config.toml
n_layer = 16
d_model = 384
n_head = 2
n_kv_head = 2
head_dim = 128
d_mlp = 3072
vocab_size = 8192
activation = "tanh_gelu"
norm = "rmsnorm"
norm_place = "pre"
norm_eps = 1e-05
positions = "rope"
rope_base = 7130.0
rope_fraction = 1.0
qk_norm = false
attn_scale = 0.0884
bias = "all"
tie_embeddings = false
parallel_block = false
init = "uniform"
init_std_qkv = 0.0389
init_std_o = 0.00842
init_std_up = 0.0389
init_std_down = 0.00243
optimizer = "muon_variant"
lr = 0.00911
lr_mult_qkv = 0.7
lr_mult_up = 0.923
beta1 = 0.9
lr_head = 0.00678
warmup_steps = 200
schedule = "wsd"
decay_fraction = 0.628
decay_shape = "linear"
final_lr_fraction = 0.02
batch_tokens = [65536, 131072, 196608]
seq_len = 2048
doc_mask = true
train_tokens = 745200000
steps = 5724
dataset = "wikipedia_en"
MLP neurons of a small language model. Each row is named by its layer, matrix (up: input weights) and neuron, and shows model dimensions 192-383. Each number is 500 + 25 x the weight over its row's rms, rounded and kept within 0 to 999. Numbers have three digits each.
After each neuron's rows, "fires after" lists the tokens most often just before its 100 highest values on Wikipedia text that the model never trained on.

L9.up1976:478530495478506490492519480492490485453537488496517462507517486498491501471528502509462511494479492517556447533498499525505471504498512499506519511472474538500538538535523504498518516458471522524494541512466508490501547494517480524517505496503502465498514494480501532538505519478499481499511532545506493514486522469515467528524445451482526513515501521453524505487513478439495484497519542542498483504515455546522562489481489503536554482525507546538467481493506505540492522539448442516533486501525546500500480494457530522510531530501516494511459506537488500508491526501461501500
fires after: ".", "  ", ":"

L9.up2161:500466536516482520498450479511504492500479505484530495501531489553465485488507489481556483442469497520510533547511543528500483459499500534523509484521503498505477511501468541492502477505465458460477449514485509564486489459503464449507495527472513519502523495525485474515537464522456535495426501528507487474540536532529433501516500502474466475462518512499501487460488543509506461513537520511505486516494485486530472471484509501450507499514509497479526450492440498474504480494504499509445527499491445493508558535512456456474521492514463515513492485527542507504481493484495536502
fires after: "|", "-"

L9.up2015:512479528498535477469512479504526457451500521516494496493511462526483480466513518479523471508520487509518458490467519497468526539501490450552510465557503459489510535476486486500496479496478494541505491494504450529517509488556460485486526509446488480453505499495490479504495507499510451496473470458489497500532509538508471482512527491492478561550483470507485509503488429483557522485484521523497508433537507476476512442487523522536502483482499502493480522517469499501490544435532472521544525502465482499491470484484506502528495487543485486524497515505489540483522501519494473516
fires after: " 1", " 0", " 2", " |", "2"

L9.up1282:476458498565458486484508494497496473543520510468467520536570502479532472515490552533518516483521516517523524518493459517493536477474525546518508506500513492509501513532540537513543492515481476535479540490515473467514504480460493447473507466482513496545525484510564517509549515527473517486526500517540468476454471458476505490508491492515558506511498517493502515471524507472503476513519523522532503489498520491512511501516479526476454491486499485532485454521444504514472497520492482498532530464499512497529516471563492509505503550492518474491558553488489502556509489511458551499
fires after: ",", "19", " in", "-", "born", " ("

L9.up715:503531519476487515485544535522513504491500472519489504487543497520465483489487487503537518498506561490528511513521493494474503500475536493493509531465486501454505517524463491491518496519490454540502500486560506508483484512505494486517544516530529547525454500502485485541518495504479515510508464490477487522534513456544498519499542531470549500493530511500438493523526480472479493504501510499509481468437518558488500534485528470515476530504489510464551503470489489506489547499504523503514481532474480452495511475519524527496541479461469510520480467493546518489483525524524496521
fires after: " |", "|", ";"

L9.up2335:525517494522513478535501512541519503497498503502539516515519501530528490520501517488494493519523478485499520445479492501501500464513485494485468481539442495485494482538486488489501489492494481514514513477482563570531535518525439517541509514514492530488510516462501478516479464537495470487472480539516476522520535546498509498481499495483556492467453540517520494511495476508458530481527467545524501489454520539510500514498554478500507482494505512458511472561477512531510487486513506514468466517460483508507483494495467504494508499532544463479463546542522474482513495489467477522
fires after: "|", "ley", "-"

L9.up1285:549485537510484457496506467487479459485510503515517532455451480491522476528468480506515451499505475522499529490515495538493551498508515533542496508483504502484485484510480520529501470510483516519478449465468477482502528511496537455531534509446532515493472474501508506485507464489506497528467499562478535495525488520479503484508521482485467503533507517479492516530505474519506473482524496496555503460517535493501487509520516471496505477456496523522515459494470482444511516475524508504466500491524557512502535498524490515488482411458460527538527541549535520494531484513470488518
fires after: "-", "|"

L9.up1414:524470500537510480519464549509475535513499508517521540505529494500481485448458476505460506553540509514497483482489514465496470557493474456494467516506530502508480480528481565465529549458526482490500507498518492494507462511516527454487466516495445508515463555505560520501502506513473487527483527548472502488478503461476504503496476499487547470494508495484499467494507473521488501498534487544528488479498471511511475501455491467514479493508486488497523480492490509518461497495481531520514493470502473482514538500547531464509525485507490508510475443535469479512527462487498463499
fires after: " |", "|", " for", "=", "s", " ="

L9.up1297:464499488508472514489535465474544511472520511486465472523487487497517509517532519551499499498463477494496475517497526501508465496535483488426458467538522491549517499497485461538533483476480445468499515517524471518472482482500463495490518456467501526485504441468505503496536481524457494483477492508472523496501463488498496519477489523510508481502510455500500489492449447485479518510525485506508469514512507480516492495492491500551475503522502457498487522507527526518503481500474488520527522520523501531501484458444539510497471520493440435493521527532466516435520520483475523449
fires after: " |", ";", ".", ",", "|"

L9.up1485:529523487548559490490504509499507472514523510502522533494508520497542521483526495515473496508505517507517499459521461501483549530498529506525534486479534469462477512506502484494449525480501493498561476490486476506505474528492451530485491536478511533513515483521533480506501478552535524485500488502499508508544539559496530484490527490498502552533529469529483491507524497510459487542499514497505505471478517535476459496482493483475543536474511491490483464484530473521473525499511554517512459492499532523544518497482532493486468501531466475483519509518484474485470505532507508529
fires after: "|", "\n", "-"

L9.up2995:549512463494528461533482518490477496534539493472508509489521484534470564466517504524476501561529504528534482475534496522524424481473557464502483517509469491527497497498470463535521512523506500524466526511510484469486514473512468489498514487506498520528508501514480517504493523468476479490511496518494460502450545441562519466493490519493481508490539490522524513474482544492509470498501506482485491473504493572509507519486477471462432526472520527501500462508537515473529509494467534502505523474509474510510488485528483504545543487479456484485476496486488476518492481500463504489
fires after: " at", " At", "'", " the", "s", " as"

L9.up1963:521534481500502525469504514489457505483477451557511461539472519491476500575542519491502526512508515494543465521486521491522504549520497509535522480508490530537481505513496497515488490467509519499493507463442527485470500512516504493502539504502489512500508514538478519479469483460496516460468514488469510472508534517498497527477477454516530508498553505515511468501529468491527508495534469396512559493468469491518488490500523476510498490526474515506461506471489470519450496516510490474499529505469496497462493474478521513484461483468491483499511494497481476522512492530487483556
fires after: " |", ",", " digital", ":"

L9.up2130:474507470502498497513497537502488447459486515496525514494471480444527479536500451470465471536482494524504529487517470516477455532467497526509523477483484482434549496495479544514485456508516471515525469541505458492534517530528459478529511490522495513496494500496469505503515516533512475508526496456509534540545514530523537503489434490477495494503482495516541507522485437495493505505521521491481509523484474536498461466403506532484456479462502498485500503512515498503516509521473505542544493491456530505508502549518493483504499515544522519491506561502521498509509494446464551482
fires after: " |", "|"

L9.up2162:472514479544519506515525450505491536532526514466493499488512477481499483494539499471534473481513526501515479475497484467530516551511482495524509551460487498512511504482493489524527549545492498476546472487522545472511535485457503521496537519538507459491509478468499495534503519526520489525499472456520501507531494499507513476529486482523504462515486515562541482464509524469469449502487512494524519515512488522510501456495470502509499507445510501561562474483457520514534505498481526537537499470551527513484549492479525483491482515509493498473472526481536522461516542474479531522
fires after: " |", "|"

L9.up1838:512472537506521482525495489457492571481517484538498479499483478551510488543535514464479513530482496523508472510514500477505431531435446455502538494515515488537557488492480514463510544507492505536453547515520481509483490492499492505528467459497504420500518489513463528527480486518509492475538461508533501539516472510468478475555454489510525490458522511527527516529517545481511495492477521501482478532471505497512455489485502502510494453502521520494485509480478500522524535526476505507530485507480531490504506522507514491485539507454530544471516491456500531486480487497508497461
fires after: " |", "|", " to", ":"

L9.up766:498468472434461536516460548507531542504495483512479487479515451505460475497544549496521467505515525504476469519492513501501467469505493470535460517491489564480518484507452512461504518487535513521528496471530547484497521514481467518510503510508523500462484476503489538527488480527477508503499519544513490447490486477530527520524461509508503512502504480481508475482489485496475511484519456506477527484524509509505547486527505502513482487443545496486527477490460517476526518471502514498502473466480558523481510515497499505446476477518440491489526506496541480504507483482490480516
fires after: "=", " =", "′", " Gro"

L9.up1798:456489481480501502500452521480507484548487472503505455497552520506446525564508530465537517460514524483517462470486564505487549439495497475498466523530502481502537481494490515473538505505492499502491497534476513495499537522472507496508486492515475485433519494514490506527511519550521494496523535530492507508493468513484491525490519476507473485521525489518517501504459499493483491558511532529479536479495478507464531527505494555446504508495469495514485533513523478527504516473473514522488503495497525497456494501523500515480438495488504459480518441509519496512467513496486478535
fires after: " the", " Gro", "-", "\n"

L9.up2316:531471539448477505524482490478502504456504481498492447472533482486468494506484519535512535478477468498534451490514450465527467503487493514492492484487492521476566503513518505477529526495484489522490494483501478436497523517472477506462488469491507497536439499476509481473505448482431493476493493449489472516524526487507478473521459499525505549528497511477515493501513507504535511522539483511505461478477515487496574485508501515472501518509522500507537524476533501509494490502492522464490515511458530505516532514512469493507537512533487449513508511494494507509489501500488500542
fires after: "-", "|", "N"

L9.up2980:467526537492493530510493528476462558529538537488490534512501463508485500497548510515445537543504503470531508519508536481528464512476496528449482503528537511491507476503482496511498522523475493514506546510492515541461495458448496513548500487471495465508515517448482490488494505504538521483511498491539475491467501503529540468464501547529488495520538519513485511501539479422517505500531460481483484477528515506483491527498516490440463478496500487472490452503544494495532554469497535505484521509512479534510486493475515545470485525449460504459496503535541481507483548459480542485
fires after: ",", " .", "=", "."

L9.up1214:496519510463496536536474471479486496472495519536485452511530473483506517475493484471530496531497533496497476491482476487512548500502514513484498504520495411505478461487510495518513563468497538515482544542509505494514532446486515535505496485464466491480494487497519502508525509506494500468492497504516505456496509474517488500531533447549496458504533532502469511517496499510511525517470480495518555455512516558526484508484497545512506498521509483511466553471558505486488491512493473496571495528522473486548511512499489494471515473492472519463515446479487458486479476491488504487
fires after: ".", ","

L9.up2944:535534509512477501485519444497528524551505517471471519487495489514502501485481499535487502492518517537470471493478532483497478475480496498507475499553558543468541484514469467457510497557502488457506453478526534487496518522543542536476499513494530511521479490504529506497512456498506493454491526498500485497524481476515534549446531452513430482496510497466512519518482513490521462483515524515531484499485505503549506497509552521496522530472490484488498470495518498519496506495471490494486505534504524491503505508559528510506469506490432536525447519531521542506491469552498483482
fires after: "-", "|"

L9.up1870:505508516496504488507519449510500483531535475523504542459511533488511440474476522489587523479487515472535514528500473510506476504482485499466464498459532490507505517482489491481536502503481474478510469469506535465504478542485494519523530485530489500484524489473513490506451515508504457446488505485500474487492526522486470484530537510528502498527511484546503516439500479482468497502455459550506514482489498505503487507483435538539477521549499481474531447487487521508496502515509533496488516478526435500517475477485505522487499528470447504482479537488498501496553515498530504489
fires after: "\n", "=", " in", "0"

L9.up1648:485481483490542514505476492477522513494501548487507502514458520518504516517517472533463495488444521527492508491526544473461477447494543453501520512566474510518452503513494466494467503488498525481475508485506471480528520491502500492515493482525487493536507455483523500525473505541500485498458461539523491471478520503488514483484472544475498500494518534461487495486484484508503507497479504510511512453505498490485528484507500532509536457530530523550513515485509537489513460485492520511504520516496473530478499488503441484460523519525518468505489513530488489447518456494507510508
fires after: " the", ",", " as", " a"

L9.up497:439493492519511526504505477441512501517518480486478489482454510513505499493491494523526474535500529507505458494504504502481558500520522432486503469483455457518498480511504525524514484536523477532451547513505451462497548527489473551495497536501516463483404505498503507514470435502494519450496473487475482492462523548517545512493496487499512506545519543488525483509513532479441478485535549516540506500525466484501514544486526496508491468509494503473526492444501485516500522492514545515463496516533517496499505493454455477505488517486466518458533531466493524493474468501506473497
fires after: "\n", " Gro", " the"

L9.up227:463503492511519508497509501494499527484503486525476486503509482475482479487499507514525523483552458479502499525515472505508485520471492487528479528455500499468527502470518476545530506487500476494477513526575511448497537542487514457505486517507460478488526471472542464441444512529490477455528493500492475539466481485520499494499517525487500488482549487461501491512473485499518528495433473477475517517480511435529487522517488487467431542476514472476508476488523477517515525486493554517512532524534470477551463478492494534485539510459471526469499455551500504465487470487510483473
fires after: " |", "|", " not", "-"

L9.up1039:536473506539499496509496482435507494505535518547507533465523495503511474498479539470486474508514516517547503526542482495525492532512504500496518583468498516508477475516524522477490527506513481512509487520452493466468524534529515498543477540514473471448548495470468506527474453556443491502515493494551508555494518528516497469450510531532552523528534515499550505442502547508504527522528486505494450502488479518506483534463474488489508525495535482484496455490509496512474477451512504467503518497495552502509519528490528529493501512513486502504495482541533477457495511483472498488
fires after: "=", " =", ",", "s"

L9.up918:491498534492516523482541490523509484489485542486470492447487496511537508535522562452485519497523484480498469509523518502530504524506518454454506520465484499537471491508496464473499516498433452525551492519503497478499522490492446496524509487489442479502485502508541494508544449523516523504467474522487478535453556550525523496503558518505449511501525499478530511478507506528514507542491528456477501527491512480488515490507491498474492471555478544482503494494466474521481508470538505498483503494479486538505521473502482476520470519486519489479502518524475521487481483501487491544
fires after: "\n", "|", "-"

L9.up986:484506489469537489488454520501510536484484504486507475472498497525504475468494514520526499491494522491477533492513541505510455530479559503469521460512503457510504494495477540491505507535497471518499500498515490504450500464501477557480486469497469515492530494511467498436480460527475478485488476508496515517533490499524554522522490578490486491543502511510508487480488580506521488510470491503484501492523544528483484480525483525482476465511476499459478445504485526544474484483499504457472516494475483513522535523528479479511520478521498465469503499521509480488440489515487494487
fires after: " |", "|", "=", ";"

L9.up2275:498492480528479476553505499498478520492525502495505472499512467468500469480511501485521520483515503507471508493506528514520499556521534501495522466521501502534521505502500519585447522487524482480487480558519480474534534553560496483518515532466503470525461531524499463491507488548466499510555500490491519519508506518485519539512518521512473525495476508447496492510510484470474462487482493494488508538513508482540479473477493446516523494519476498515491516502540494509501479509544489516517507511491488514517524487473520508478464460510504511487470483489506509500444460505522503551
fires after: ",", " |", "|"

L9.up1483:527553492529485490519468507495479479447490481510498500503493481504534500508506478497479500458513504486481493498556501488461462487481535517562485500488489463562520517521531471532489522478450503471498547472497487465493475535501502493512544556483461482496527515480487561493444473509517494523482471469507514503471531465515521535502539550469467498485525538507517492479462482509509486497478523466497470484507482503507502498526460509521486474534527461481493458464526473486471511514508477498526466504519465460521506496518475485534493509499485492455502554473482489492478479521538453502
fires after: " |", ";", "|", " No", "tt", ":"

L9.up1172:506497506526522545459489501495508484508491503512481484493478491506468539454534496510505519499496489533559501483501498471520495481520504510548476514498494546500516495504474540503488494526508542489483509476449445496481418495464470482525484494516495495506484481470521483497522508540481483506477456441501530508477486494514497466491517502534545519491473497446507479529532518505516463509466522525498537659534548460504532507470497480493490483525504514499464473493480490483457475492520479507474506531497528527488482484516515525484509507519497556459497517488486454487504472462442465541
fires after: ",", "s", " none", ")", "se"

L9.up1028:505462525563462496453457506508535480483490471480497500529500470541476461477493529503523445512538507524462486494493495488526481534526530508523511501502506496473522514490507525506530552410532529484436504490516528504521513491543511510501491507506448515477488537507551480520531514469489496511481513523488514480505501552502465498553527519482546493523508503509481495505520501470508529507503522518480502462558480542502475517481474508527498507486486503496501441511582488521504489502482503542457519465516496456515527494534531513467496506476548495482490474501472524491475480502495510490
fires after: "19", " in", "–", "-", " until", " to"

L9.up2292:482496496491547519482489536492480493469491526512512527513495469477496528518490479523482497480485524496517561506518476514509479512507505459542510500522516488504533507479458551474529479521462509473554519511462480519507494506537526455509486513518533524475519521493514522529506503507496487520493546479504492487513482485508502511484506448475469468533506506437494501482484482514469501485500520499504503482491499529520509473484489458497500538523480478499507463517514474510421526511533462496506517461522509491521473492524513489524558510504501496522470520527512487523476518503512523518
fires after: "=", "."

L9.up358:481469522499529527550562473513529477481486505501495510475481464486478487469465467530487482471488528521524547548484495471515524490471496445493502452528510519516539523515525503497483495497519486497525458466426488511529538515516439492538440527534477517509491500505472509536471509488556502461484500473478493513514520513521448477461520487506462499507486495465483511507528521482501455541520461506478527534528527498468465517489498513482459486507467483521498543510496508547485517501474504451520459457430461494488512450522511521528502564528513520487488542526521495492480475445478462531
fires after: ".", " |", "="

L9.up2511:473506448516505500481503469529555475509485499517470456485496482521459476504475512540449497492521518561498508500484518484459502521570486481527459570505481503491488514511443513505481462447521507492533479488509496503543511477501505461493439454473508530496513508519467490510456492479463489522498500504479518539537465500506456479485565531514473490530498515487473502510515472508448531566514546524480521481551479537493462499516510491534509526529536509554492518529454522530495453517528483499501538489476524492526479520544497490466508469472552479494499520488490479506505534518497491494
fires after: "-", " on"

L9.up2803:557477529476470478515512516505467492483515522480526509496488494515490500561504523438474515490549485558466496552520514469534474499500445513466451517495473506519491481489482489520557515468531475473430480536520523476515509517493527440485534496477494461504512492479490517590508520465512490514519510566503489540525532534520510511474552510467532511538484503509544430524464453497474497525458473464542535531538501557465496525480471486544498525505493513506469493495500493505464572475498471493548499462483505479481497532490492456503487506460509511565536507505507472505519514460521516490
fires after: ",", " |", "|", "5", "0"

L9.up1421:480484495517454467493505517498508536440521501521461510480538489524485473506484521478507477523528503503522481499495542504469480501501471518496509495483515541505518499480494439489488530500495516509511541467491502471496525501554449514530485460462484454514483518506463471526467475507491512521496489521518508473520512476481468524517486490507522489516528459500526461517499493469541528520495476477509524480533505512524517519486445481528506496484483529525482479488491492444474489500504469498497525510510565489533506524542511530505516507461505488483482502509537458521544522536492491518
fires after: "=", " =", "–"

L9.up2858:482484509477531502519528550485508517499512522523535473539555543509470520495516511500530488523499456502496484496479547467536488542473537462497496487543508447444523501521492493522540491490479465493520538473452504506518489526532534527523527498511481509503483526519449477481490527539492475479506473518545504454486501468422502508508450481503561532485529478504525456472523490487525508520524544540490481467538479504499530481517473478468496472522494478530544481510532478512512509491521492486487541466496537497523492536486476467503492488540503473475494471532522470473475476499494484483
fires after: " =", "=", "s"

L9.up2614:495482522474460507529480500546505499441507520538505483536521497468475502510483499470501522502502524468490504528513548492535476483519538469524506527506535503528473534531507478496495493502524486455514524495488515513510528464493474501487487504515531491482511554527505506527562525531498521485508458470529543550513506530439478502461515462533488504495481527489518442483487499459551517533526485511536499568524479489521481500499477519492523532512549473476496536491486530541532501463504470496516503523513507460503459497459471481489502524497520517486507456471490513487504464491510529526
fires after: " |", "-", "|", ":", "=", " 36"

L9.up655:484518486498500491561495513505514508479511500504533499477507504528507485497480547471518499525491491478448439515516518459442468473479506520502514508474512484446520492484489479503447486509537489562512499455524526521524503455481510491505495527496518432497520497516465527519478485552452479513504483447533496513480531514478524495446540503481506482481465522521533522473472502540520489503513515504471484485490528512507477490492508518501488531491492483512494467560538481522490516496526506488502522478533532532541519523487521529490516509494470511458533528512479461539447531487527536492
fires after: "=", " was", " (", " ="

L9.up951:536507487494511505523452519475468487540522515477517524473486488487515488491472549476494494504539523542521516538508529472495521516490511469480470505505469509468461531503487503517467468475493498493495515487506503477490488486564494440529536483484481500519506532512487482518485468487518536489524507505488456478509492554494558492510507494512482520569527480447492513516483467500465460496516482497503532496479528500491557490469470489468473526500471499511495486495526500500524509536468498459545556512478465473474495487474522491496502503435507516477478438515520465496501496499453514534
fires after: ",", " the", " and"

L9.up900:517516492461465491461482488529518490539529476507509510462524468580471486509515466499503477504501533471503504526501503508472508520508512508490500487479499476523515512495457540516500446454467493458547473486476512513507472511506474481482546491479533548519496477563507504488501448508491506485543519509515510482501510504493449485508510518480523524472520508503503523481515490510496524486503491513497514507484523482464515539499511495520538542515481496461510441526483491536513524513490531500514498514500541471436484502488531484499478475487470483494501493505455500491502543504487470487
fires after: "|", " C", "-", "\n"

L9.up728:500512501541520433485483479555445537553575495502471508514510509536461495486504469497550565498488498476477530548483487517508477443512525509511471545470505531526558499528488499480484484532538477510472521500536535471467505487491514551484515489523508522501517509517489507520475500531503522491495530514491506510471515480519518523472504478506469480454485507541500505522468491479461433507521542510517526499475481497490504517505505498494459512480503506520524496500540501523515538525469529477515526489463541509539480533500502492492486501525491492523504502531463471481505513500512531499
fires after: "\n", " in"

L9.up1583:513535479540501519484485491493512491498526461519493491511477483526502505502542521508506475504525517546489436469507485527485501505489537527446522504505516497482509460513472495512500501506489513498535539469468470470490459492485489508489480463507481485473497498470541525485506490524490483520506522528506527495543469484492520498518518463534520486514503487518481480506516505511540483507471479477503540534547507471522510469508545563498526489509452530449485470510534482508503505510496529474488526511550503501531491475457493507484524484519500505461516483482502533508519519513476530518
fires after: ",", " was", "=", " August", " October", " |"

L9.up2751:463531475465486500506522503520506514493520506464473504477465535460424501489537520470546510467524484504519470476479525530515489521470513502569482503538527480476477501510493466541519492479465483482520481493489482527518479502510491517528515549519521503490541486459480489483472498535477471517497465469514547516507490526504462506519472481535513519507490494478563500491501480509522480536472492439487445531480516526484516535473486507539501545461480470479497516471493465516501513525478450516528498507524559491502501461459489531506532498425502523504491497492522541530508530489490519471
fires after: " |", ";", ".", "|", " ski", ":"

L9.up2725:503472532518495522520459553504459528542539488501440535528516503479470535462528514505501495519487488530471477494540470496463488498516510464521477528507519532505509469484508493492507534507525506541505494511519539504460544522481481547479510532525513481503557450460508491471503521524507510470514479500508525499532489526508498486526520492497510490508500500533502465495505514522524489532493499528508486530540491487495505515455496520513494515438523539494508501536493515482492497503479484495454486496458452516516478476527498506503528489498503466451492534494485540514526572518477505516
fires after: " in", "|", " In", "In"

L9.up2912:525483453499439461489505493552505477523492524521539476483548497443505521480463487508484450488552474522523529498464459477486507533501501484514445469437492484525495548514475501427552473487504494481537508506529483483499493476482514505510504522514505525512514517471492530471501520526513425481547500486507507514504518489472500461486527515518518528522495482489485489457509469493466535475499541500463483495494499453518522458475503483485429465502494490516508476485564488476462474488490476529523483508513533503503528519469521460511516470497509535478497529471438484482492525512502492508
fires after: " |", "=", "\n", ":", "|"

L9.up661:571511469486489516506435461527460479509485498494510509508516481430479501479488507505506524488546537525453501494474522509508526504488511497482543495476524512542497547543501491473522462522497533471534530521540555472530513527508544526480490496477511511505528505502519513455479483471471515491545522524535517492516514500529474520469451532496459504495503488493500477458519532521531496496489498522490509536478505510507522516497483535500543485494478498551474488512497475499454492536463495536487481470521510490502480477499488522464410510487477480527458513512518515522480507522492515506
fires after: "-", "|"

L9.up2539:545501568516496483509497496478504493518528493483468516474521505479491499487534523475508513533497444577514519545492473528460508477455526495496476537500564485430505548518480487500490547456465491524492520482479527501459569488467471517538508515474444518538528507503512504539520500478515476462480526486461487525510482526496508481528479514506449511470481505490498490503512522494486507512529555476535506481498527517474472484466467466487490508524503502507493472541479480520494518480530532520514517476517445493508489514491488516498442513495515482444499512522536514485490523535480510479
fires after: ",", "."

L9.up1245:442443479488497501500502501536523492491503504536490467519541455500521487475504485506509527476476517472537472499496509488508525547529502471518528532493502490488535458457517519537490437523485474523467494475523485459471484477495509470517548494453524521474531465477525491507527480478542505525461485503522476548552469535491483509465514455501509514517520511505482479492510503510520445486494521533500469482504524480481488555509518461451451462485523493510500515467516493517474516469515498481462548518517545479508500506470520525530467502461497528486487497519483473460555507496481476489
fires after: "|", "E"

L9.up1038:534512524486527442503449493486450529444483451519462517489489522528507444523505562512493498527491483530515481463528494510538508503474517500456542523498483503510482512539494507499504498497501541518504531481504521466505477512485532512500503554545497516490500483457455507482456523490472503522506543472539513547514505532504543507509517463553536479478488477558499528492452470498517509497532510507519480501492516519491538528522530467500469508539459533520529505509477526507496541549525499547465470443517528492531491511524522505481517459538500491516503491448476522463517533488492514534
fires after: " |", "|", ";", ":"

L9.up724:473518498487478507534506511492458479525493470542524466485493495516462486505473466514507477490468479523493478492499511470500480462530514558514530552487495552498546528528474456484482457505503542503527492482517477476480477457518488467470479486507491494485484503502482533577464464459515524523510504505512484556480516489539455476507535485537473564505464493493517499493487517522526538455469545512512526481501481476489528521484522501518474500442495494487493486495547496477453473483519472482522479553537476457493504479502526504510492482524501508533506475567472486498505474481515502501
fires after: "=", " |", ")", " ="

L9.up240:487499517466506479512481448502493512482539503492486498525501481469476516497539491494488504502498487479526502525443530506558457471497519479485503500541498498510566476520491506487531517532479485475495473559450546507459459538503467511494506499512486514548461505510504486538500512485525513459497484491477516521535503521471530497492508496464453496516493522504442474515485502464469500470518524527486496487528511521480513535532482528471505472517508499514454468468515519491477507483469545511493509519465493453497498485496520495457510488509508557482520496491521477510505531530521480485
fires after: ".", " |"

L9.up62:505520515511489497519535499550497506462515501519476498482522507469461468509479511526487496481468507509471512448513490443517497498489485503503500506515521493491527458512493462487472507547506513482483507494477501495539535524565487486494491493517482481564510475500455550471513472538463467499519559508477503531507531525572479509493502546516471521498476512484506508483506465538499480505470491468484524477505518553515510515506540494491531538476504502473471508501479526550520511476502524541501517540505485475559558515481494486469492499516476536509533509475477496490472509518502539477
fires after: "|", "-", "'", " has"

L9.up2171:505476501515505506534429465520477487501502531490511512478525507475502483502521501479529496522506519543527511488542513511486467509521531524505488530498529545513479465504453478471474459509467529518495469506484474501498486515474501505532514540521508528484505512487516488485512502521501515485488538495495474532530489525519506503470480526524479538532527501455494544470488485488477504517538470521547493406467559508502500465463517435491472531521505457520516501480527494550462485528485537483504503516471453453522517508500506524486466504473487578460531495501497499507468503537499503489
fires after: ",", " ."

L9.up3063:504513539463464485522504490502530533515498484466472484490491500531551509514510489493496519530499516456513484508526510500522488485480525469491556524496501474472497468476468527503487503519547491499513530488470542494487439508540492483497452476478523491491486487511456514450494502508487492491516468547535472514506488509502506509499514470532493473532507491473482469470473555471524488551490494492552539489491515492541510522486488524447498484519494497451509461510472492532483501527507488456474545476556536496490529521519550463465534511526499496455515510517477494527493511486456492516
fires after: "=", " =", " the", ")"

L9.up851:503525531483455551539464478527507500505504502485461480478542459513468507531487491480533529548508503485478508568504520494528479477424493493544517520495490515480536530528505481500508482461521526500514494479492519535476525489521453464462524474493501496517521495536468492475518488492462488505450464491516506502487493484514502453514534471533484493462486481486460507459479481517544458495524505466527460561474490514473529526511494548459507504491509533488498524543513488527485495474502471513530507527496520530522481486504545528476492522479461505520515457518532490504530480488502533529
fires after: " (", "-", " /", "(", " div"

L9.up1966:508458538519512510495482505527481492542486470505478560533544470487456454505523476454514511497459551498482517510501493471496491537519553521481502521471496540458515488551447505497485510479507503499513472447491513508535480465497521478468457519528479505517518521472492484471490472429504493509484500496532506511482512459496499493446504516528504464508484500488482490512485486508493539521513513492519528528490520577493567544498510522501520543472502527519529504508477509497481508516483512545480550532526515461502494495542469460498526520536464458520490502523515506486474486471437538456
fires after: " |", "|"

L9.up2679:476474539502505529508518478518514530479497485510494499517539509520480478486490515486510487502506490518522460464499519533525482513460524547505532509434474552512541498506487506520508511521512530497472520535516495499507497482495525505549491488459543493500537503485532472506470477507488459523512525521526540494556512476486521496522501520538544518468552505489479412529529513482483497499518531496528461489498468524516528491528512509482460505477515524458537464490501522468538490547498524534533497518508491503515511515471520509481478465519446507556502486460511496511479511494487474475
fires after: " |", "\n", "\"", "|", ")"